{
  "n_layer": 26,
  "d_model": 256,
  "n_head": 2,
  "n_kv_head": 2,
  "head_dim": 128,
  "d_mlp": 1024,
  "vocab_size": 512,
  "activation": "tanh_gelu",
  "norm": "layernorm",
  "norm_place": "pre",
  "norm_eps": 1e-05,
  "positions": "learned",
  "qk_norm": false,
  "attn_scale": 0.0884,
  "bias": "all",
  "tie_embeddings": true,
  "parallel_block": false,
  "init": "normal",
  "init_std_qkv": 0.0312,
  "init_std_o": 0.00433,
  "init_std_up": 0.0312,
  "init_std_down": 0.00433,
  "optimizer": "muon_variant",
  "lr": 0.00898,
  "lr_mult_qkv": 0.4,
  "lr_mult_o": 2.0,
  "lr_mult_up": 0.85,
  "beta1": 0.95,
  "lr_head": 0.00654,
  "warmup_steps": 200,
  "schedule": "wsd",
  "decay_fraction": 0.527,
  "decay_shape": "linear",
  "final_lr_fraction": 0.0,
  "batch_tokens": [16384, 32768, 65536],
  "seq_len": 256,
  "doc_mask": true,
  "z_loss": 1e-05,
  "train_tokens": 416000000,
  "steps": 11674,
  "dataset": "wikipedia_en"
}
MLP neurons of a small language model. Each row is named by its layer, matrix (up: input weights) and neuron, and shows model dimensions 96-191. Each number is 128 + 32 x the weight over its row's rms, rounded and kept within 0 to 255. Numbers have three digits each.
After each neuron's rows, "fires in" lists the words (lower case) most often at its 100 highest values on Wikipedia text that the model never trained on; "fires after" lists the tokens most often just before its 100 highest values on Wikipedia text that the model never trained on.

L4.up681:150100130169129158124124073156140191098077067096145155122115185073117149123061173112106115130189144202106109119075167106116140107062125132113105088136112102099160140135167120160133131103145092149088191131136087155120141149104082173192084128110103136095113167127180151155064120179128127101
fires in: "region", "mission", "regional", "version", "union", "submission"
fires after: "g", "s", "ers", " Un", " K", "K"

L7.up213:098146154114134131079164086146116134086202143086061081144137163110113110075123101139109178146158056136138123114080150182123099141107129119125121088205123147140160141117155070130082085094184092147136122184117133148102104165157151123107126112148127140193150146134160143128139083165163135131
fires in: "they", "age", "uganda", "against"
fires after: " the", " a", " The", " U", " (", " A"

L7.up553:131148148145137103075123086062119157180098181175134092124070110139190141124128151183085163057071193150154201081162167130100059073122181129083202119114189144084223138175131112143116111108109122150137099163104101170135076126109179119128126159095061109144102104131119108143104122065100156094
fires in: "between", "wrote", "children", "while", "child"
fires after: " b", "il", " w", "ro", "i"

L7.up1017:215190149148094141115204125102160090159158165173091117131157116131112146143155099116174125133103115062143142155141098161071073159066155105126089151138157067125128140104148096142149123111129064121102203126137126156178177105142093092147159172177139095158127112156138080133123169090172162168
fires in: "during", "average", "after", "population"
fires after: "ur", "ver", "f", " P", " B", "P"

L22.up599:130155137081109088190156137134154136100150084109097130187136168146094108116163192154084118091161119166149122125149126122104180105147131201134136173122121101088079130104120122139121078116153136098146130132070144112147130137120104094159137033181163072145087135176114114132103133188144159146
fires in: "a", "release"
fires after: " is", "e", "),", " was", ",", " as"

L7.up945:134126139129114092121123162133086079138185107114165089104123158109153107146100093136139113158140127182071080180117088157123165147150205094135115113116126171155138133066135135142094128144129143145168129126117111126120142201109171129104157093131168130077127051101216152135192130084124123111
fires in: "there", "their", "these", "of", "first", "children"
fires after: " the", " The", " f", "d", " th"

L7.up317:166175156148116106165166218112088146127124067118138134125113128188131131141149104100101190127204179152101143096161154090150103088142184138087181101135076174157165098106152154092150123134152156129146052111107122129123204124138135094096144125144076104118153147142132161128107146133110077130
fires in: "it", "italy", "its"
fires after: " I", "U", "I", " G", " R"

L4.up493:162131158138093108167141155107099107132090055167120146117106188133110135088138096103127094148123101109128145124157121142120068122128111167139070082163089127137225170139120103135124155179110090084191169140179122167182083130122136188115123157106135159148079128139133144106103108140085111112
fires in: "national", "nation", "submission", "mission"
fires after: " N", "s", " n", " a"

L4.up384:150172102099185169163167094133138146084157103141156102098100152105112135136060166139122127146091122155097093066109171115147054176128185139146135143108161124133142119149113109123131143135126128163155110184143125172139142140154043111140133069067173146135098068136131077157148127118129088135
fires in: "part", "party", "martin", "chart", "particularly", "partisans"
fires after: " p", " P", " M", " ch", "p"

L2.up709:109103134072179121093093205128115153116180071140145160116059142164212167124074166107219100141128070088101141076115188104126134153135169151158115109102158086182124096165072122055099107116121170124130077098128111095147180138088090117151150145121108095155100178079132099160149090098100139111
fires in: "which", "who", "what", "while"
fires after: ",", "),", "s"

L3.up636:156167101096100098147217196123120067175099123151126078143108172148160084132120186151158171073152160113140121095161111163108065108089107098117139098092129135092130114163096195152158183155148149133073117144139085105117146194120114096140147091161128119101153139130134108124084151154162066146
fires in: "to", "date", "known", "design", "senate", "candidate"
fires after: "ed", "ig", "ow", " D", "en", "id"

L7.up674:115070124193123116176181158154142198121156068123144156060112166156125171185156111103103126120118169071042107138143145184119108121144168067115141088090135156098101107122150084133128217160108138156123113124160181127129170111143075112134149163088149109141176126172166109147139161125158085139
fires in: "it", "he", "if", "me", "date", "its"
fires after: " I", " R", "H", " M", "R", " D"

L3.up433:123135134134117141124104177091076096111136117121225071128151160150131155073117099066095154063181128108143181123169107116115170163091087151128104114136133133106066114137139140062081157102146089122208125146090093115165137176142113157108161120107126045086167136166175136107177132056136123062
fires in: "name", "same", "education", "successful"
fires after: " s", " n", "ed", "d", " L"

L7.up41:144113189172155154113147113126123105135132124115139172131091139165183141124177249076106147047107155251095080103186128120135097179098128108118149146127094121162155117171164125138123147093111157103101180197091091123131154090133098112165125113103124118052127131180123102131133116110119170114
fires in: "other", "only", "original", "others"
fires after: " o", " O", " the", " on", "o"

L7.up694:090116117165115104116113103106141104139157104094136116132146167126091159082148129118165144166085138080142125118138118097096095098141086104115111143140166209150205148128160128140135192159097113126133141114123193090154110145100056143144103165168143147117119114106190140090084170123144081122
fires in: "it", "have", "italy", "contract", "control"
fires after: " con", " I", "av"

L4.up537:129125165155100123162130178083143111105155151150119090115096158107167101113117179111151132114108094091136109150118230127160108124139110097144174121101186167111131160092195085146124122155142127047113118134077144095135137117108146129152143116102144092154142126125145103125097126164120218144
fires in: "after", "africell"
fires after: " a", " A", "A", " re"

L4.up404:129147082100076173143067099207138168116086183107101147178148172125142103083106107159135163209155116124122143155091203135165154095127096173157057150106105127100105129081127153190120124099094090150112055164121130129149117116132122121172144076170117084076123074094119132130138141106138126125
fires in: "s", "league"
fires after: "ag", "k", "g", "a"

L7.up706:149159134176099117116152149104118135123136147142187126179069132140128142153096121113128059151104077092121142102187173168170151174128111161130187119097108141119126166080152140132093140135107111154120129148129138141109131117137101151179119123136098124102124191125228095143084142106172111159
fires in: "december", "district", "development", "people", "pacific", "particularly"
fires after: "ce", "ist", "at", "e", "ac", "art"

L4.up964:066165132153136154063140164175168135119093155147193058087103116100070115068136144107119089097157110118105137138152118155128152134163127156099125130138157105089097151169081098120093154170148086120167148129109123140141142102136135090130137102145068095074149143255080086114107148166111089108
fires in: "association", "american", "australia", "successful", "succeeded", "timucua"
fires after: " s", "s", "mer", " A", " S", "ed"

L4.up608:181149160123126179120123145165107131150177137125161183099082104122148116106094101073142145114110147137166175166086078140116098175055104132122118180121152135159122102127116153131133158130116074075089150099103058106124135109164130137115136145148107227162126114164095051110110092139070132133
fires in: "league", "management", "forest", "interest"
fires after: "ag", " C", "ter", "on", "g", "em"

L22.up238:167158141179113120093143164061175169143134117142154136121110203097157096175083159128192100150146117104102154133096118120116135102148116131156077142062089112141112162102071091102125162110165184078171144132078132131104093199097145110156167141125166070130122104129139106153142114151103134123
fires in: "total", "votes", "start", "album", "version", "time"
fires after: " T", " t", " v", " st", " V"

L4.up115:152047127145135164121135104141098147097120102166094127102113181163115117123154144097149134183112134121100170163168159083102098104104155166111136131128079102154216115166129067134110145101131109151112125163133113107158131158157137146095167137139101152166065107140181182136061113131119141127
fires in: "they", "then"
fires after: " the", " The", "h", " wh", " l", " H"

L3.up563:112175145126152161091104102137166195107158116154088093049145118121099138133105086134135130168141084139096146163184143146140168128118118123153160112122185086112134124151142117166115175112116143122085101106117140198187082120145077126180138114082080123081084124143134166148110130110138169105
fires in: "work", "york", "works", "worked", "working"
fires after: " w", " Y", " W", "W"

L7.up738:182102092120147128119122126206142188125118133105065140106189126082143139120131119099109148126124146228115112164140164123127115127123115106123074135164108157097127095115180159174101089129191134113133159097133061137125122152138098111128183140122088133160151122107148159130068105129109155096
fires in: "university", "european", "europe", "ivoire", "uganda", "ivan"
fires after: "u", " Un", " I", "ol", "I", " U"

L2.up440:111132129095081160088104101186082107126214115173165135199091100113161143131103119088150100110184110102119111140098125115103120135141157153087078156151169117112134128167072129105134133161134148156077179139096188136173133127089106144084084153163118140142149145194089099154137129117109131126
fires in: "january", "february", "mary", "library", "military"
fires after: "u", " M", "it", "or", "in", "r"

L4.up238:146122124099150103147145183089069117127070156110104179172127103125123162139148216159110128155098136127146118119103138180169137152144164137098192115092180118133118214131121134089153056122107101131079128090160110158135061120117111164165168091119155173143138078124100086102094160124149112110
fires in: "between", "award", "watford", "switzerland", "against"
fires after: "e", "w", "at", "g", "t", "er"

L2.up766:199165167173124108140104101076121077111141203233185081164140133163120127124129119093135105075101176142157220139167160107191122146115095130112111090127062064115143090134156152097132150096110091093151120118098081081188110124167097112105127131146141138141143165087149096115177119131137121124
fires in: "became", "name", "game", "same", "came", "cameo"
fires after: "c", " n", " g", " s", " c", " C"

L4.up494:075155108199151140172116157146150177170121123123143105097141096141083166189135153142139132148142198123102162114141128118109132075182113093085093124147099190146173154099152196050160121163172132105140136120161129057109080176094092143141178102121115179110153083055135201049103120096132087193
fires in: "its", "in", "international"
fires after: " it", "I", " I"

L4.up837:143169150158056111143094143097072111107165090116097089085124138107133073090127091161162186133167115146132153139117118157137110129123138102118136101060120085107087130176129107158180142127088160178181099133133083101112174134173123102136161095096118080129088163142106198121138091155165154154
fires in: "state", "date", "senate", "late", "karate", "plate"
fires after: " st", " St", " d", " l", " D", "en"

L7.up368:105166211090144140153084146092119095125179153188093150083126114126140098111138199100138174163113168061122128118133166138105136091128129144070166085120155157141135185082139105130132156098102153146105137131137106088087112109141111058119094101092128088077123152132130144131161121071105078131
fires in: "one", "two", "three", "all"
fires after: " on", "w", " al", "re"

L4.up684:146157137121143097116148141074078154159172089170153154149170138124123138115164195173135075086139134164211152122134116111095105098130152095109077122142134181123130147095138146067077150125134129137176090085108182143189137162113106123142128143106119115144127120074120111128136092127081146104
fires in: "the", "new", "which", "who"
fires after: ",", " N", "),", "t", " \"", ":"

L7.up103:177139089107160192090119158155100131085144151148103051079138163093136141169174087085108191157180112130133163147130134083085124156091119131072064175130110111131161115119182100057088117062119136159163097183120086123128179169139179136100182103077184153138164099159152094151123111143153120111
fires in: "they", "many", "these", "most"
fires after: " the", "an", " The", " m", "The", " M"

L7.up190:095160126082100121109156125201117165108139160136084181169161139123048065131152128111140156158168127114145138160085123151111137132130183136088120124136110122150118134189122150173127105129142185140138134103173183196105123094172181145132161126121075140146148127081107084128125122105163130131
fires in: "through", "hold", "third", "first", "3rd", "under"
fires after: "u", "ol", " th", "ir", "r", "ar"

L4.up652:191138106134171108152090176069143076135138179133056140115128118144172132145096115110116137155141100103134120142135104110135158101139187121095109123148138106123109099134121155125173102140178137109176151142102125108179167126116109127128134064154099157112124140121167155098108102136127072119
fires in: "united", "states", "literature", "literary"
fires after: "it", "er", " St", "i", "ed"

L7.up679:188095186104162104154120107182083175119153114131128102145147079142164092164138158105085150160102098147110097097066179108070189103125138131101121029153157113147000171187080123187091117100136096160155089099116156134111105099095131130094142160070098104097135118145146116136122175117123162132
fires in: "two", "television", "five", "three"
fires after: "w", "v", " t", "is", " th", " f"